{"num_attention_heads": 2, "head_dim": 64, "norm_eps": 1e-05, "rope_theta": 3390.0, "bias": "none", "init_std_up": 0.0281, "max_grad_norm": 0.5, "doc_mask": true, "train_tokens": 147900000}
MLP neurons of a small language model. Each row is named by its layer, matrix (gate and up: input weights) and neuron, and shows model dimensions 0-127. Each number is 500 + 40 x the weight over its row's rms, rounded and kept within 0 to 999. Numbers have three digits each. A neuron's up and down rows have the sign that makes its largest values positive.
After each neuron's rows, "fires after" lists the tokens most often just before its 100 highest values on Wikipedia text that the model never trained on. A number after a token or word is its count.

L6.gate62:522490524562463565505504533461556488535438534517476446562514487532506480527501460463529538514503535585506485539540483469497417557523494521480529538500534426519515449455474483498563562515535483578442543505547530528513413549417487553442489494467520434510479542476479514523509586440530485507477453477529462545535509441409546535482533481454508486561490471559525544436545612446499535545472
L6.up62:424542472471489529529482513458437384492489528522488462453465488463446421545443498474497516388523488483515491551582504544514523557473545464566567504476550524485537510496472442443508483497533543524506489514443464502453494594511470550438463510490481539533508510450461584481500496462515560528503477468534487535516439482506482519529534435485488548474502490490544476465479572466519545480477
fires after: "\n" 21, "'" 20, " con" 10, "c" 5, "s" 5

L4.gate508:489515490551474439520555502492516442487393544540487485522470558467526442530413522501496562458497501384511529569457553497488525429502510495511520502537451532498499493510524470456577504511488445461475555495514455543502457541481477450520513481509528527482541516469498478467509500503434534489519481542423513481565447495467461503517531496422364467491531547497470541507522529512525546436559
L4.up508:459490520532547511475567529490552479533449560421484486486524453446559506471528546536518516524547469444491443506482506545441426535467524502499496528496466557463440485576529432447469496485481585461484514454553456531517535499583501526476521511514561449518466524519538488463441533495500481492560461394461432489478494500555520534551467479486502434435405438471448522528569475498469505487523
fires after: "," 42, " –" 12, "\n" 7, "0" 6, "8" 5

L4.gate198:493498502489581513531439492519533533455552454476548535563468554504551495594562452533497499492603541464504553484473465586493550446494535464513522484558516493442523464513497478491470491461425529519496384468445591489522470487498458469483542494514499495549491555513422492466526432516552525495479426403484457506540527476445518461502487443420481432481474485454483446419490517481501527525550
L4.up198:489485520436543466503554521511549518417562534442575491540497527448480487490511505474434542490549527445442496427441504617516555486552537519441505525523487514473510459469501550499458426503452489480459413539496513554544531543576525486483567434501523433506490496484454521531468508553488488459518479518471531530513485383528534424556485493432512486556484566499446520478472491571523579485483
fires after: "-" 26, "|" 16, "2" 11, " Area" 6, " " 5, " •" 4

L6.gate582:561564528497539518530487489445539537500452489471470513472497587515506534458490485481468588564466518562471581469414537457526590487490522476484464511519453509428524492490471519503526494443489481513508494483503551486499544518473526575467462478435461442457498422468476494474509519520560546550514471523418508515530568565502515511499474476411482487492594554523532459535407468562457520497537
L6.up582:534495523488607493549520485484508505531476514501462509536445525496466581494568484501505519509484514432424517481552510470543499533518472515504513435558561546537527509427501507486427509488450442398471496463518558458479428475546488467469493462546542464522508421441554494459493513532487463530489459506456499498524498471519503527555556506567436496395497472507489438497579555478456464393517
fires after: "s" 27, " one" 16, " some" 7, " all" 6, " years" 5, "act" 4

L6.gate478:442420554544542515544480447444516490484484492545532497515499519527526477510481476512458516434475506592588500557475471468515547476482557552475530461461438592444543495478506517486464512489564493499487541518515477525446477536494571508492498453508525464523411497433530469462494525525534504496454462487479500497596459499545563441500532457515612552482514497549465509460427531471476492434541
L6.up478:502514552473501431512556502512547503451486515471513514465557586521461438493443485431502476534554481506618551521558475460487470483487469484441525602463448389469481492468505525531494569470511567509464508424473467522561535515503496469480541576542514431484515510508511596454498529512526468487426495504473474468571538526469488420474501478447558469491503519511520548522482507418545521483534
fires after: "\n" 43, "|" 13, " October" 8, " July" 8

L6.gate499:474441535535551505509570529508488523489514463481521535526486503442425498470536492521472501486487560455455496545486564511409543513478534468476430518491502513501484524468483594495589555543532483510543561526524469549571477509602493534538523465494493461519456539398603566446512456464477488508543430518446443475556540518399527526457465451537438503516515517443448485514531499537519594529549
L6.up499:570435521555514541452479542415472453519449461492525479519503587550478446526519553508442396507519478504496510536455508506497492450436458467450506489428497527434480546470536496494530483491558500505588567513488460446448505550570577538502548518479506540506423489476516515479515499494524439507479494537489551582489452508470530446427523517532510532506460506451431559485523515429516550499524
fires after: "0" 76, "9" 14, "2" 8

L6.gate491:484486568523545504523476509465514491546495473484545451494517524538502471501501512444435498571407449515485522513560578540490507458469561506448529549447493552440524457450539550517448496507532528534501557453507505447453466500531561591482493478527531499499439517441566449501407472554494516524450483474505570513579460433485509442507546446515517500592554520512471528505474550483531498494475
L6.up491:479485499517470536476508450517481501483432472477462526530514513555456462566550447530464523539473445523517550429518521516454499474550498499493458464481492545433516515576531573493513523470512434556519514482459500484455503512524490539498520481485506514523387441496519532527476463487553498507517515504471501493564554509558541414412440496529488504557463550569478483456495480494462484473581
fires after: "0" 28, " /" 11, ")" 11, "2" 7

L4.gate394:512466523519553506529558496434460490474536508498536485506424510514518509503464409438484519477517536519530535479514526505523495453572445460472515483473459525498532486461555496506441463453436489518463496577528411501503437552496453450522575542611501456568521577444437539502535483548472499441530476518401583506559458488554467497560482535463532476504529574507473454472456504523557547564513
L4.up394:535456477388459514473551475591457517453525469556542518499498499442545468548507472533443489533538488449432547465491497408493563481531514515433522521485510424528511528526495426498495486568389458492521565521477463504516516461519506515516536525480543525504436474494490488510487406494494450520550520490511464557429519538501498510521469535407521588555519521521517502519478529460492487469508
fires after: "|" 27, "-" 19, " |" 11, " Total" 9, " •" 8, " Release" 6

L4.gate479:432435501471445493531411498476525491550482516491507538528507454570523513420591548517562526505549506511566509562410508525461535525450544473501564457497531478447492450485461537554486450500489462501476555494444441460467476490535512484526482439558466546525438489517453527548447523469555537448551484486432506541461463455516527613515439487559518508522505461491515489536478447492562480551507
L4.up479:470556500431542462511500462420539537471472482445454476491467509550487519525540559496525532499525543527506558488521491530494521510530572457480559552431508585460534430533506512520503510520452511470518527513488435502544474555498574516537477537502420481513516555526491518541486546468455499413471471492431527485534446493481550540528432479463499511469515456445530433508511469451509545577469
fires after: "." 62, "5" 6, "2" 6, "6" 5

L4.gate455:533485446503502476511555491452520543494494486534510463472513585469487486527499523411432594540471412515449512477466570511491547546557583521448528497520438515495538480538479479536496472524514484509418493570566428442486447567544529558491468435507431479503514581420486491556483503482483490544440501557474553481478481462466512577547559510536521512483504503431478520475526454467474499493471
L4.up455:581435554439490490503495502465490486572546512484550516554500528471512455477505564519433485451457485450401523486457465501537491459576489539401476532541465489520517456439476515492425488491523524514535459508504479462498517486522610476480426498540539451509496459499492472480430534517546538523499498432472453530439541428505467482555492513507502484501552520458485539487447493541369436534500
fires after: "," 39, " in" 8, " of" 6

L6.gate522:518439495549561499552534469452483490472494488514551443556472510473613460519510591448511548513475542555515525544453531472532548497497512513465497578424482492520549455488432498474468503530525493529472571619562492494503522514503549571508545484513491537518493500521477488533535381538492517449499516543470467482520450431493536516508471469441557548468548463517500468449553489423528502551504
L6.up522:576501512484561552532548533559535492409409468452493471553501504526551492534493470479527528406501504534509549509471471465471496471442490534507543526474483564384524490531471535401462559478556508449456525528550543492540548491512555490478528499532454520458554471582587411504537491456488497521552515464476452534465472555533568525484475432493471465530526493513524498520505509495453468457457
fires after: "." 65, "==" 4, "s" 4

L6.gate473:441480582504569584410469559510511561444464477514484497535559466487473472479481529534420513536450403511422522435503519530450556542504602517523525451576470524495535471470509469458456459467514470493499458496491521577472448576515501536509457572494499521491507513453493465558543528463473544486458453550526463510539453492505505563507533453529531534521463498450591510475474476493585598525523
L6.up473:465509468562479515507486515424505504515474508450501472505520537547492528578470446445522519446469425512495565535415472494512510447425473503489470468452472525521500535486439476420496407530499491399518480550461466555515465506476524442475541467562577530554439488499455402494554474523521542508575511505512501518514568544442496480431526503522564596474480532504499436508480469469487504536535
fires after: " U" 18, " No" 17, " F" 7, " St" 5, "d" 5

L4.gate256:620471529458499561496478518537491473515468511504392531489543455436538540533471492523507521486529517496503475505458495506542419545469475535482525477504474451425480442547530505548477460505496500482547500468454518537439482472493515491509514454479515492479516459517496483524439440454604470477537508435447453554460433578626474475535447571459585485482518485485522454535495539518435438489476
L4.up256:558472495522461540470487463539525459495457474510492518577467544518512489516525487519580523578553471512493590478534468442523497556478458518494495493492453421543454458524499556492433520550512457574468499443452470556386483505574547507492510558483481558464570406519576511480441508544489446527504510484487482474462469521512499571490521532547525494521545525517508454536563502456504439466557
fires after: " The" 27, "The" 19, " the" 15

L6.gate273:451511561520516464471520455509438495481485452536506512448518518505512446459404546525407474543473514534483492588511534477492527520484443556448500493512438473582504500493547560519487504505465485468557552520460436521519571513546502442467536504499509561491468509487460544563549507516557498541558516602520518487496446539576474498509451500507443598441410464488505499470550551396495513498511
L6.up273:538516553426478445472493526479544512434511546477482501492496534499511542501455512462451502524607525508493438531526527473524485525496552514495493552537539469455517499466498498568475485461445440519453383524494527461501560573477467504513468583508477550482553459438458524531480465532491491512504500507462508473414512449476470496579536527459510444562520480458476532507557474447496515566517
fires after: " de" 17, " De" 13, " the" 13, " as" 5, " an" 5

L6.gate556:451499528512551620509553423495508515508495445470468425523546478496540489484464449520479587430521484500470471434453500492528510465464567468498509575504496537506486491489452560476511504490513496460475526539520548560525445554533533463505483491547523461574480447490531495526477520458547504485496477514507567561500508459478464508425461469501493583485497446476461516476446515501566471450530
L6.up556:529510424543583486548496521473606469527563533403445500479569532445493514467471558523454527504491513490521509463417417496513515479535485402480508496491456548484480470449530510529459488495520457488476480558455513554544418485536507501553512492499513472536490571481465519478375531481513540500493466439498550479565505498424501479459528543579521509418460523449507505489495487511517483453477
fires after: " |" 36, " L" 9, " N" 8, "2" 7, "A" 4

L4.gate377:443420494446527471449477450551522537488459470573451536510440475450477442486525479544470523438541530470529522413476455501518549463547569501458510447531518511497518479418462533481475542432499463507409582520434492528534500520564560525501542518526471546499507501455427546507466580501494483447468494545524495492492449450505486572496501506465523457500578521448490550488458506531500521529528
L4.up377:489531485502566485426501492500555537512486552531521480483577428471421544500487510563479554426559526483493470539512522462493470497482515498502489464532446496453475493506517470514612506425575503438505513526497576509498470481486515486508499486494474544509510518526489486573532494485546541523540451548475580520518471416460494593463523501476425544520463386478541491442505448566545541502482
fires after: "," 38, " United" 11, " " 8, "." 6, ":" 5, " in" 4

L6.gate496:446522518441489488481547503500471470480505546528488445478513525480486441512477484473458523539452526573490515510456526474441476504546547441452455548562477480491504472435509523445476523551498433472472561529538496490470469528459533526469492467425503535495434501493450401508555564522517478490536528466476461610540509510489518540510404460486508510417456476460609536423463600515533445481531
L6.up496:494543416493540439386481551483521490512520493506466506513475518426491546497544527499576506565530500485559499546478482490540522488497489491468530478489477474520495503445517547543570523537529524483436506487481517523525511598495522572514536495539521534549478451485438540491553581495435534517563497575519458407550525511449470489464395411476543451521566496555541504542451456467468572534503
fires after: "s" 19, "c" 12, "–" 12, "ac" 6, "DST" 4